config.toml
n_kv_head = 6
head_dim = 32
norm = "rmsnorm"
positions = "rope"
lr = 0.00183
decay_fraction = 0.695
decay_shape = "cos"
final_lr_fraction = 0.0
batch_tokens = 32768
dataset = "wikipedia_en"
MLP neurons of a small language model. Each row is named by its layer, matrix (gate and up: input weights; down: output weights) and neuron, and shows model dimensions 64-191. Each number is 500 + 40 x the weight over its row's rms, rounded and kept within 0 to 999. Numbers have three digits each. A neuron's up and down rows have the sign that makes its largest values positive.
After each neuron's rows, "fires after" lists the tokens most often just before its 100 highest values on Wikipedia text that the model never trained on; "fires on" lists the tokens most often at its 100 highest values on Wikipedia text that the model never trained on.

L3.gate110:507465456481575537493491539455536489409488528516485519534420403583462498504477531489481442502481512407487502511496485470427542470495508487606455534480534523472544428471501497479471512575544472598557496493498536582531477478518524482436507474539545473483561416480481492492436452564468426591522538433491518508575476453518493477548536523536490492452534552527481499451497498418475510495497
L3.up110:397521535546484498497449481403511508469433540563534456498515412536498503537546513535455425544510499452517477528559469493523461430513502458477551536495518592498498378501616526507481530466492561493543486535506569518475512497538548595440490427499595524487538452497442515437521494513492478522540494452501467525501463431557549532545545505482480408500466494491501511445535452471439520525497
L3.down110:446507523498444478511498504468436489539429484507506445537506447497533496475490523481492434576580557504451436465558482589517480471505477528452513468596541512542495446482495477468486479472436482452537478501487514442593540494499497604477499441488517515438514512464440551480541511519521532430487505461535541495458474469551491519487584515491473508542432424500632487514516487496512455443498
fires after: "|", "=", "field", " was"
fires on: ":", "=", " against", " named"

L5.gate412:529444498492461426598527423551538491466502549462538431462504478490523548514490512435468512512562493506439468517446538512482527442465406458500549514510550486502543522453538470522546484532477473517438496461455476451518469518512496569426529477437471485508570510532503582594504495552436531489492435489538445475547556544491439566540506475441494466526520509538409508587537509512534561447524
L5.up412:469540487431564499474504493547499587531499530584414524499424502545487531532492547478457435516506485421460550495471525480479550545580489533539490469468544544518517408539501480531508493534478506529468517490436460515599474555493501525515454448561547404485522490470455470573541540572500486538521505444534491547560545442554535473463499437513492463510458426545558466449448501458483540514487
L5.down412:536467488478497517457491468459479548526500507456567456480473492536478494493550523544520487511511535589476447504463501491462481476481458443516555450541519499462562491467552515476457479516550509497427498505492478557505369463446474495497453499439530493519513566521457468497471529605476512537508431569516450485417442476513481495527595490493425491514514525532538452492551511540541482517501
fires after: "'"
fires on: "s"

L5.gate364:521486513470487586581456522480463516564509428482471432516468462520447543555482473478475487517497579477450559542481593517530524531527579482448515472550508502570503528520535486562524468501504516535504484505532524459474441542535490531482467514545499467453499431453482519500473484494560485462524492522536510500518546603512428550560583420509496483533534494575445500560516531454465481484506
L5.up364:487496504492497527486516520523561500492618489613492539534452503522543521473522523521473474525490482558577555485481464456541627568547556476496485515478438512528504490490524549544446522459579471439513441545509458465533483480528521494499529417532460366463454544469420564542515533537483492488534515564445480439528464559540476506493564529469452494562476517513451433520495494478511538542450
L5.down364:511543479470531514474513428583509486509505485474464484488542528455509548542467575463538470454472537483492559505495509517444472543488546566484539538487492559460510489453518473465394461485518521435405543540516478476572554485520548519468516490567429487509497505460496424484548581441506501417440573547468509482504478487522515492558459467464463586486540485456503490528549499481551544505545
fires after: ".", ",", " where"
fires on: " He", " he", " who", "He", " she", " She"

L3.gate147:525478416532578481627513519409475414520528546502489503529534486518456492482491444494432451501502514493567496569441559508525523512533502492563522479479483522560507518510459495519535571530548438520451508426521491553518565476566495456439449475597518551495530550481412540422499479454542467507472487503525526568453485477490541536496554543507431520490483508583462535573492458496556481504508
L3.up147:480522576559470498485484486569558501516560589485470479551475429452501497481512444448480459417467469500454424491539516536508534488477502483548495469464503511473587491493525511478479479486502499417582500399536462513478550514563554518517514496497459531519495522468477402500516495483483473602467514463422519507505531582455510442455500480482549545547556463540495519509518503546478530495602
L3.down147:464500454540465547468502549442529451555506484526421483461468535455499447450435510503472556565488502436478457499524514517501554509490466514520548521498491529528423525436512505522461477483478528522442522481444503498605525546547461492489468503481453535547521511430486446559458465554508485510390462471442449508494438481550427498468453423486523439474519475504537548534515513479511494527535
fires after: " H", " B", " W", " D", " S", " G"
fires on: ".", "a", "i"

L5.gate486:483472487547592436558509477485523561478523521523498507527505450496471547458509464457459576423450499506507523506451454525490423533472579477460531467484455493454500431512466489531531530568521569497511481481510494484502482524503482422427530457543517497532545482503368535502440507493457464506413496477475504423484540484557489502525487389482536531507478480495476512575501490441451532488551
L5.up486:488539461485528502481502488533462510446559472423580461422445460475516476512469487488482559517429463491556522451465559512553506501482557503501533524466507517521508488498489506621491523530503496518538442524489504518461512507491428440550458488519546576498501532494461584460538580537520455448450565424483398503541480521527476517511495471440544492456500470469486499515552502498475470494539
L5.down486:477626465490487510475461420550516520516471448435567516498520467446473455564512475485473513536534529537537466484510504481498512505518416457547529508526438512492561476486533501452514479439530517473476446552491559501619501464450508552576442508477504561504516532451529533480502482486543523495515447498495457605495458561462402492525531493482495451471481502482532531467500520469502520449481
fires after: "'", " the"
fires on: "s", ",", " "

L3.gate392:556477539499529512508462498497540486463520495474501484490555544483480529544435459516570548486517561477472453502520507502426486528509502500495444449539505490523521565500548538446534526481560540514464544493512430509475505492573489498512510470456573459460435491465554489465449422536469500470496416511574537466475430521428486527483446571547471434609545538563484509552475496552556429469493
L3.up392:498556492427489526482556503606543515523452480464471499488507537443538540447439496568508577529509510425459496517523462488480530466480558468509534460536560559489520524555506504539474473479510470521485503527536473520457484443564545474552484537443613485496474513461512475427565511525504506452584444471486499457437486541452509547521470470467482470550514519499515492547438430583498485532522
L3.down392:522491535488504475487509408515525536462456452457520501470503539496506511473457463537570506515506572503484489524545504506423536499493459408525479530492486527504468468498470477535484510430529494474487517553557470529396512469601515433562553535459480446501493536445490497493547485552527483493486452491449530473488378516501521472487490517414589440572610465452513509472437463532441513556475
fires after: ".", "\n", "\n\n", ","
fires on: " by", " After", "With", " With", " after", " Despite"

L5.gate360:585456503552503415482573461511561473451541441582480526512494549513425537497579463460454510532543489455510415526535525509375519486478516497488523489514493504519576499488482426534572503487485527538454431445544521460490518456468437494451479427494531493502504449523430483575509498416473418512392427505519505486487481472524500523508473553519493514472463468469542489587530511497510564464513
L5.up360:465572532430500489434425477499448478520538486462520495416533527501500451514534462514445480505467471496425524489390472536449488541476534554432500440520510475475445526499537489498533501575484529482503516486433476518440465446509512525521507501498541561473479516483486541499582479522531486442503504496511525548494441467531434482531529578612506532422553500461541517584483510454517549521480
L5.down360:502477497535459559502486452388518567460550503501535459536479542503477502534488532525583492464423513480404520534533541491558490540485509524445454531482506508519468478445519466493519484501425452521502525499485442469510434477451540432444567526495493472499425580539438571502520504517507493527487493576459474543475557479455508507503507537435540488554485472591496538479524518440520509503405
fires after: "'", "ender"
fires on: "s", "'", " 1"

L3.gate65:378485532529488469507452506523463546473481636523570506451486521462485484509463436497471402552523577504522526528446563465505502464566501464478512505418487401503544514519450518453420632435564548525518535498446503540484554480531503528527469431520487464497489491506470532496479452513530485500505523501490559485501535469509502470455438529525534525439541496531500488492563511507505452502478
L3.up65:437460507547462457580538489509548479531558503461482457538494436482567469474482486517537480481444470532484478583538513515542512432592549544523503406466544486485512493503591500479505525500484501489476436533521501498522488519557558438538531455465522514571544442434429459461492451497430520505451506456545513491425471501522453505491489476500446457502562461489521461446522458566552555519453
L3.down65:498473523538436526415484433497440523483530563508519486501459538544577557542440492456581509455486496516454490501504576446518587454428477490491531466629544508533468437482480502449536522538485492524545578421505560507545487547503449469381523470495470481497444542598496525508565471545498495562474549509512452504456474490493468528469530472506530522511474434497482514526485468517473474498497
fires after: " K", " D", " E", " H", " M", " B"
fires on: "."

L3.gate26:477457506519515537525531532452544475530500485485423537496427504507541510461482424473522422525451527449466443469459558444476542426562552450568534492539497497454485526399486454524493574467586500546487536477515461536554445555520529509451434505578515507488538524515517566568415491555548502577553519512507540516548551486571473583478504475429472472471577487518435433491507500456512512498470
L3.up26:463524574469466542455457552466497501532485489533445520525466518501555493465498529517493530509460538418500513572480528503494519452489500475538527567469470506474529530465568409505524530508542439465503430500520568456484419545461576514508480554482415498452511490508558510554503569514477541515520574484449527574493531517587484508488476460496490496470477470536514519466465542461530528423486
L3.down26:566465541455527532501418467517550540497484475502546484489538592406512495489543466522515456541543527537524494487528496532540435459545488492450562514536449481459502499453544444576462568495497539513488475532480521468414421506526505469501524480525505482492508544547520554532486564453434514533502499534475584483497454460544538548513595430445586515504504528470567554411514494534513546488510
fires after: "|", " (", " 1", "\n ", "\n\n", " |"
fires on: "  ", "\"", ".", " \""

L3.gate169:564496528466563401470456515501513500495477510484486562532511435489390506438422474506567497452540544462465517590512547459471465473518515513481500453487501483524524483519513466494505538574552514546460502492445510551513457491497413490456496505512477487513507467469470529503448441428458500544546443503509507520516445497530463524516482476476505538526541605571530458515551496497547501511507
L3.up169:522526577436591458438476520468511477541481481536436546539514440517476486480464464515488491426541454522502455555439495492511555475491563557541416500477488550531501461529555555497519533487516469514517475461415474502500394439478434481517505540480457449531472461483556475499509567450531497506519511524533385525479474511529430501483491490488510473480502540510553504441452484497558519512472
L3.down169:494493557453493522474424447473495466566527476518510580480505525499555520562453527449557515548565434486540517511513490528562571447542562496492423551513558618526538472464570552531487562432476529496488524417478438477571435452506460441534469515492500500523507470488539546559472575482565526497466511520445473468588433465481542473491557510495485488472498447502527434497494490514500538441454
fires after: "–", " 4", " 5", " 3"
fires on: ":", "6", "2", " September", "0", " October"

L5.gate317:619512531499463518492496499512489527544447495522570456494453484581494541552513500521506484528553518456486434541515554495509532552494501479457477508430508520438550487461523494498534502530510551520558525448529476539483435422454511466540444508466436557426448574539441447577427532482548529503489497488518405530525487567517489467556485484542546553543546525509464452494509473499551439456500
L5.up317:460504519539490488480441410466564510449440555403439497496483480519501463527471476431445470501534529437480442376529456468497543499548550514450496497516472420484471514530475467514507431467542510527487553469446451496498502408487527533566406496523515486528494499506430461524463536455467513464398537488501487380488524505429528560565523466448546478483555473519466497489477491483517545478475
L5.down317:459502505530497475520433445467525488509483612529513583535531532469549603472543519473524501531479549504481518430460465473516554509544489554449513526488476501486532446580568488497546532508462499510500502445523536507537423471520488505554570506487502475501539516486525574515423446547508501528485553539427545399470436526434480524564533495442439515510529480593454505469540465481488522507461
fires after: "=", " =", " guitar", "log"
fires on: "=", "s", "ist"

L5.gate275:543458462420563504454530510580417517433474511504500477537493485504515458526519455489501545482520557450473455511495546431505505556504518463609535570481538502534509467469514435540493539479593482552540551464487445566460466468614538507538471420503482489545462492479385499513478558551528470493447498471518563476529576511491514498549491425523553529446445522549556486490520518501533547536462
L5.up275:530500395478517525517495534514470457506543510551538538438512496444555470517458491512553491435533442450492548497575526449485501520527440517561411480459533487457542585472464474567510473535474463455494516558469425478549428483511496484501530491507452493516529467481511447521515484508491556505536400534476510510487486503409545549596533445539453515499489443461464539490459473515492564457433
L5.down275:513465530423474530493487499574488575510549524547488543491463482597462540459466516533544563514437515497523489503557522521579511551533534505547489476535474502492489481440487452499480534515522553499478587530514515464494505469592541542463593511540511479569451508471514473466472578490508500493541516526550503492457441477498534541481467516479505525569500461543527507505480511500494484532394
fires after: "'", " was", "W"
fires on: "s", "t", " not", "ome", "m"

L5.gate394:504539472512483553485534502513505510489399437546494514455524534564515594459503495504490484462573454473501491485475496446550555513505545556507562448457506508539456554529500505461496523443524517522511512552515499498437483499479498499542415553496568550422511466521557488433566534477562466477480534457507503552518437490494510540517486512506415534548525558518483438488431486566499487491485
L5.up394:523497518556468453520458497529505442492504450484531525507496465510548525481524434441420554624507492527455490480502578527470556485455531521587519507488560511484508542419479492403518490462526487431439483539489427546490595497448494577482506529455508492488530444565435493464530484503487514482507514426515437488476420473512477506521486455539505456484483506477536494532457539455468577476554
L5.down394:512558526524462538465495566448453545485404520461484485474531448420474526484477517460544459443534500584534563533424483568501447577480574496495523483424415432546452496502494491495533513511524550557507570571455472540509599487489528467463505477487455474517434507544566543502522519450480475500510528454518530463495527406488577494455456511493463517557474555514471546487489424464516499525525
fires after: "  ", " |", " Gold", " w"
fires on: "|", ":", " medal", "ound", " /", "–"

L5.gate312:476479532418461408514440534476514445486498500519457485461562486486523507498474488498497488528492603501508472398479558412543417509498495518479488493519549522470498476457523418442548533446511466488452523525500496459544585473511464549475511441520529516502528440491477478488489516460466535457527494502489508445609505573470522483492415558495563466564470537483547511556558450532499525489557
L5.up312:445554520451425552535566505457525520524494440529507480576476524533433472489497533458491443494512558482472597515476582445519463498443494403495477448453520487440462517496523464481485536420508506576541572469565471540503463512546502488481555480509488482538513491557495546502493505528514511522577622529494415530461464506540512536518443466524519496499572427443470531560534461554530512541527
L5.down312:483517562546556491447465477472467451507449457524473518451517486511516524463448485437505499488573462514522477501516505540472478494554477555508509440503465513502447511545530523498511475466548554492517508514475523503653485491517574544557531478497475542511513476465477453517506462493496582463497485484516498526467485518441445594527480479587447559588442440513505533465508487570469477518422
fires after: " was", " is", " She", ")"
fires on: " also", " is", " part", " still", " one"

L5.gate157:581459505420535510418435511527489472460479495559486478428489389543514487486482494459452486514469574451470478481565575547474416529546561479456451565492513453528543441498498520520499481537432459525514502545552500448528602556470538495491486459529460504519462477541513484433482472558526571486468404511550491509500550500526512525631457506480527429552479568539504519503475497487498506523538
L5.up157:456455547451425540523526561496549610555565508525485436431452523550452498420493566478522494451567493483550516476519454504493460488475513468503485495494502563500486555475510524535453484485490490483435483494478466452531406506576555503501526467499472420500518503530521524511511486520507496503445527594559429498452552546533449518507483553500549483546476536532464495477507449527458414510404
L5.down157:478497574521471541558492451509575429580564502602454477500496497504478493522506535454472540424461576490474472539511519488476490526524467489468549556502534520471481467505459478517449502576506512468518520578494448515473467516526536434540484471587437509546514537523529418455509444525545483463520398526513502505497484518516489547485492544479536465457446479549518514534490469498644466465418
fires after: ".", " and", ","
fires on: " He", " his", "1", "2", " also"

L3.gate148:440461481470471497586521540485479566492519487454507476503527487542547441497432500431451469548447552398465489471503507519484444502525479525478556489509446499483509513487533480456487493540534477554526460452520428562483545450476599495513467467493470366556519490458435453451458581552518497476482495447490473547478493485490447527484501584480542512563472516461502432526606562506513501558496
L3.up148:477506569501546508568580471541458494467465533502511557458538528492507572463498562516509496504473634523447545506475529468490421538619522525500459508493490555502571567606508481501487471528487464521441497469478525473533532475499521525421476485522396457456442501549448533501451459497473516525546498567460488537474601538510492488532517485543532541534523554466542560548430475474513545481504
L3.down148:473515498546502496476541446511438485484453465504473440452495496481480442477499502481500399506430587452636519500436546497542443536561507544467509549535441509527471463485512494497499504496483487532569528474487469489492432552533520486514460471499441471494471449487475491468499560578508501460485448537483536485472489584537506485493540508453479492565487530544563520494560526487462526567493
fires after: ",", " and", "\n\n"
fires on: " in", " Japanese", " also", " as", "American"

L3.gate489:479544554495441495465540476492527466442510542549481516527496475470503447532430443442499480471448600518509508523571451492442507494533492459524548489501529431485494443456505509559522504497509449480522550492450426534474487441510499476462485535584448517517479482503503528489489531485567575522474492499424520493568582530503515546532489445474537435466571519602581469540544518567477469494473
L3.up489:534450476495515466513430530469561536442546527569511532543485553532518490566475496471464493539560495485523519529504454495505476482467536518475458551487535493496552430484542511461469487465465511606488460491533537483459480535442485526521516489511510429479564527497470553475479517557496418446555376492506504538558514498496502475515564468575506455533528508497589534487447479473532574527497
L3.down489:500575562447496511501514416526444510435507503533550543487513483538485491544514465464526486482483556470538553500560446553549517497557472447513488495565459506496503456479469520525433486498481496519484425513503474525526506451562465564465485517491455462522530481448520446522529460502537511434528435540469446505531506554544473507504519473474534504520570476452548525554497541498480451526513
fires after: "\n\n", "=", "."
fires on: "In", "=", " During", "During"

L5.gate130:505466401586550467438502498552398519514463499539450538452502542552488504506455503462470490409492485501482465497477450478525514488506497520565574501494464537536482473512490486523561481557476529494509498430535564517496508507506483498458486505587479417510479516493417535546504425493551490609489486504521552482531461454427470524512438509577533489510480529581471597493554400577542555520448
L5.up130:530493432511491473508498508555448451470575499517468459513481481467512572452480511497516482559554528497525499508469513497475537482458556488537543474429491554512544508507423469619480491463455465482524528480492499538491497457514456525459441457488561490471533486477466479539537474516482509533452419456505509513432477464536471525514490497546491516416498476470520524546482519495529502472544
L5.down130:574496516430463561572538448527506538508527494503612558534482479581456482426514466496526579508540564507497468534505497456397498478568454454505507491550503546440540543482475462516538449560478529469478535472522520518518504562449463538514560525478549529510514471490493447486475578516487520543514553485564435496501424506526435453481495458436558486533492508524500489468543514512514463535469
fires after: "'"
fires on: "s", "e"

L5.gate444:445489564475520495424483484527468482461613557568499509496528449497507505468498547478522501438475540462531515447520475428494461519512514539532482487528517469490516553472472492449555519572528397544520505491545528491487526495453497592539478518517509531512503522493471515495518465486506483528506409589521474572451490492516480467510554523477488560435485555542518545557478491446535495465513
L5.up444:523560471486472503467484524577516410559481540588492514550457530539537515469389617514461515505494546414546494498511457523476512424500469480485436542489519510485487457488463486529507573523531499496470524476503547464541420482480521478564480467493530480494540532427519425526531523481444487426474485499535488531416552469535487493521552500570455473596543523532491491496495605510457529478501
L5.down444:475518500444479503460498459478482546403544464533478505465492425525523496521494527492511578529545530477499535508525456525557462431481506540491464529563526470554468509443498473449491461493548450558488442507537496475561530526396507491418580502460473490523467523451512502439551502451492607535532432566531422529497444469535518493527479530531503486507474433540510521483504532414567512484579
fires after: "\n\n", "=", " Year", " Notes"
fires on: " |", "|", "="

L5.gate316:529451558415526506505524484523567439514490478544494524486450530590468522538416527477468433461531537513479583546519494448460469572529556494522426457502503490486547500529547457472515496492483549602400493476487497562465515442496515446506490472505431465514459445441451538541449499535468478485497462569475485474525565497511537521550543493455475544497488538529514521511490489415533487369517
L5.up316:520494510494578446508516505575594532512548523434528519562419467543470436550525493535489575514582490471479547530511461535484443500507489493564477558378497489470546465447432545543519496525484509513492564514479581537445453456520526431498496581479475535446543528514488472539434520535557468546500467481562519475571487545518503505470436495488481530508561488487525477474515511497511549470526
L5.down316:522524511548529553485495374491502519515461503518540476514516549513493487518490535523467528473515495498509450476451503504360560463467528523479544555525507473501474475485524541470465540563510529528460494523534445478470436439482520480488470485565559442447543461523427480540493491503525471555484519541460494533589500480436528524477454460456526485519573467493400579416481488499424522495468
fires after: "\n", "'", " Released"
fires on: "|", ":", "s", "al", "."

L3.gate118:494458482539479525478472508572478593473464607502588450545484506516519505516540480596510454486572471386503521495477550538507539550538475529482473459450536547570534516431466507537524535518544506510477469452529518514499602532505559472563487515503485469490570520471420502480455573588556425510538456524460492541463481569534478438428428471544450487532484522522480493444528481516518504523477
L3.up118:437467485587445465522420577487511473491501550493451465476483448440547475497498450481550449518430499576470462477598430512372505559503534534484516505501479551504472482466563461500504511475530482560551498461486506460538589514540508448600461506503460595455471594500474492518509511529484482513517462515457503535486486518432471489489514588537460444590489537497465497451516502512541480471489
L3.down118:474523542603455472499518534540485463491556498499499466545581549499527607526473479535498515518484425511494506466452520521537490478481518528426515460465432505572508519455490475468594479527486530513510585525505524451475543516531454493557439466539447570522502539449455462508429496543527528510502459490434537488503523538489458506582512482519506489519454490450534508464521401499467520516533
fires after: ",", " was", " K", " D", " H"
fires on: " also", "."

L3.gate54:417526477424435482509597440468440523454541551478504496439524495461424429554538520513558559453461525442483556521517495533489558478462504460502554517492603455551543515472464463451464502469556423524449489562562492514466526439491514565466409545553519485492445529510504470453558577510549528570446540516460516440475506514521525502537459547458526501446452478579476512524448559483504463546485
L3.up54:498510483462512531532572493411488487509520460528493501504509412512445508532448511448473502478495473467494525523624453533538512445501510426453524556488498465577523476444509506559531478533515488512478521505546433543483483478575447496500544533478410574490476490570457526493492457440535449552461497547437426497462579446482553484547466512492530487443514513515517472554494511393567495494529
L3.down54:473493472531491455459498415499511431559491546508464444537453607486580470441453472463471497469495465524531446513442541515463455544544471509578504523484483530417516551506528502444490483521448527486539508480431538495544503475483506502492498501501509489427496484482485546526487468474503517469466542464522564531518408407511461543483512503498409527540452516435552510497575446573471521524507
fires after: "\n", "\n\n", ".", "{"
fires on: "-", "|", "k", "7"

L5.gate343:463485446561481513469522596531517468518477484493486433512488432483478506436483475482454509539442551472491496464498478517469528504489465438556558411523510497479567497476513517541522557402467506451503639462510524493503480538588490455480493451553571494546510464490468549542474505508444476482472498495528513458504526573521527594426472486452504552553570534537524454546484469528562550524529
L5.up343:466463468445544483444463518590518531500473524574517477450461438526453502420563464486461446506473544513463520507529488470473552530451491581491467425526519505554486486543511555478503554494483485500455481530488562482570495525502547482477505386506578441547536435532455487446573520549542446546502469511478455504528451469500567430489466506537420512546489426422518508501495452535518567516496
L5.down343:494535572454505580506545416529503487452470492547541493434550491528538472487544522502486492519518555489486461514501468528499503501514515479572438443454595462490455492509553474518484568487469482519438462568495510583462467471477544450500517458473493433514550500512490458502526544574513524477592470517503530530499521394384528522499439548565459499514589477471552494494491407576557467499493
fires after: " was", ")", " is"
fires on: " is", " as", " also", " named", " appointed"

L3.gate161:498487516582539474486512482500515414522457512536429431514484522518527518504450543469470563475473507479503510434380475580476484497470494459469454551472483464408493462562470438534597440495516468522444519496485438473445430527437537499433489481533481508479494547501489505563445511475528523518381560418522594535526507522444492485539488452486532555513558528544528537474505538474474514529535
L3.up161:524448499512552451494490463440646501440522514493491495483501579522530525550497498496541493405477548482544510517523478369504540512457551526543474467548475525447493429440513517438526504548525504413515515510479498452579467516492499523448556516469530501507610502507556472539462498428488437550516415490466455477504513529518501575508490524484463543473475541493512535422557479452550436450476
L3.down161:443515497461454504550518543479522495524530509522428550515500406523504492516531541512498449554546471515486452495552442510464431507455474536517467561483510496553510523460513596535502513509513484542553476519509550469467483544561476479475543496487464501477489557489416446572483492503441437556563455521467481440466470536497578432526525512479563535523507510445465479510507444551537426416472
fires after: "=", " 4", " 5", " 3", " 6"
fires on: ":", "=", " Department", "%"

L3.gate381:497525514500455449509582476528466507468455428507546431555576519524495424538532509528448513492460524464486471483485507552474432567551515462538546479471491547487451467442553585542585462519486549461557517516434505458453497595497547500507506504496545490449529537510547510489523547508497526563478488513522577534512495550495491400507452572510578464587545489506492474553496462517440492498525
L3.up381:526564421490496488510553487506562515448516493477593492549473475555477483483538487491561519449466519476563494414542570495445465556466498514510528492531444477505491472540523501498549462466509521454574532492428467479461556498490491512472454517451441585469538514535525440503505544523464589512442514523536544473445475541553461482507488570476576506461550517485516530598482524499470426433499
L3.down381:520494496475475561451481449475495474469489542497514415519484572488517473458483601489482482527509491509533526430479514523488441543396491514469535491572510474488506475448482514509520454462489561452481547458522536509595525534542528484544489461468504503523481492509506522503496523512510502530409572540513521492473394487560555476503588553519509511525498514505617466476508475530457479417493
fires after: "\n\n", ".", "\n", " (", "è"
fires on: "In", " In", "re", "in"

L5.gate461:470509491538546462508488488460534463520593532547435510469439464547549505462422467467461530466501433569468445577510478510511518469501483483529552466526500525481554482470487549509476499459464416557452494487498466548486462498564509531579491474526578487555556494526469515522481462481471515511433474484500508486448554441558533491446500442587440491460439539526506475426355505554439563490569
L5.up461:457537481507505449448514506488464473469540514512489592405472507479499513524479440481544466484452457504466529484485566524480586549460459470510564555552548501526542520472423501550515437496516489518515472528468425517493541522442406530545457530446509544544531517528615440465492497508477532483466481452505591510567442537561491475513542507475515522494490532488485514501566467458570515453490
L5.down461:503492519480556531518542419508509476525447530484583428526478489486458474486496557478494465455438477462418565531496527517418514528509480530516499411534455492531521501452501503509464419520466461463501533461474491486462387468490541476505449477505549448502517507483488505494458491543544467447570483588434554515431403569513428452505502481519469513595504488490488534530584468447511474514534
fires after: "'", " one"
fires on: " of", "t", "s", "m"

L5.gate61:547513473537584470522497514467474479556565570459456522500523482534549474493469532510506515504466568456433528525533484484528468500502552532551489559463462532511532542593487514531517526554556536614474501497517514503515502482487555525456434424518508497514563489435548507599500502479490432521453467494487502467498547503510514431482554450483551489596441602493525457518509533498531518561409
L5.up61:557512530511411531513513542566518551525539519577574515504506510540468541584596539476515483493524523555489570493465476478511464485453485482513520521413511553546506420525494512527547512497509479458472478521454480501483495568462484500494488489564443446463596506520521508440551510462511433572473487541542416489401533523491512402517552459490491471518444482549435453527491535442518509588503
L5.down61:535544463491504469461523470491472508461537488518496486476478491517519542529478472476543478487507481529525566527527495541455442473553536458512467516478407492449489467485524524550532482484472501481459462595507516468627570538503546532522534493492544476446495499475521502540509504450410514510457441526531504496502496526611529465485495433492534481600475462501469408496483552475529500529455
fires after: " The", ",", "The", ".", " the", " that"
fires on: " it", " It", " film", " club", " that"

L3.gate367:570491546470528524507487502460470506490522507565439475482448570451524499504443510508549512502485576506559556554475549509483499432462478461542506488500510490553585495401532511542497598531553460498533473500463534553514472536517517526561459515577566535509518576510506552512426479561542475524512549521468546557531488557509479543441502518450515498438518482546497399472480437523458485477522
L3.up367:445496486501464498559520532484492469514493517579450540516467507556590542513390540489529482551509543496493520570452504530489517449491423444523543480530521490531552506392522431480547597499553483494546508516538460489544441497504483534565446522484512502498510550562464462558471510512493500476510474518514543527541530549522427534459518456460455458442559511554529399526540516478511467441540
L3.down367:608508506453574511482432459468575533533522520529537446499447566434481517520552446554506507542530507526513510516495514560499458478493551463485534528519459428469494503432541442538464491518546524546494459615447542471517469554535502484501488446551441458478504472546597506486483497548497489529513506470445524540512415457492522511522538449507569476502512551502507476398522498555536523543546
fires after: " |", " (", "-", "|", "\n ", "\n\n"
fires on: " \"", "\""

L3.gate7:463454539453465504508493493527498508548564454520462522474478535460563502436460511531512465516498551475490493470505475555459422470563499468469502492464469511470518507527542492510474523484550463551473456498496525469509460455552579446483483475615425440430483504484486507542485450522496521473487527568459515536512561583488501489494558474451500511551496464555489415430472427473576494409614
L3.up7:506508490520482485476517466507603465558501493525466497487494535440565499450450430480521530474454505504570483518509492572525482519532495515462513492543447494464517549479511498476476477498518451478497493534441515449530515370547504498504471481529511533514447501535558479586529469497537512500484529519464541577512464499488539542513509459470575528439535414502562532476507506464572502408586
L3.down7:531528482519554466490502424494579498536488507495514461480549602462522475520519444555499505463527454497508456480470526456442563505549433561506546491519481495514495514524484536444477540500492512490515497502430520466683567483542487483494486474494542540495498502602502560502526430469515569518439527503449523519437367489436507505524537631518594440496472454458483529523525513556579535500466
fires after: " (", "\n\n", "\n", "-", " \"", "="
fires on: "M", " April"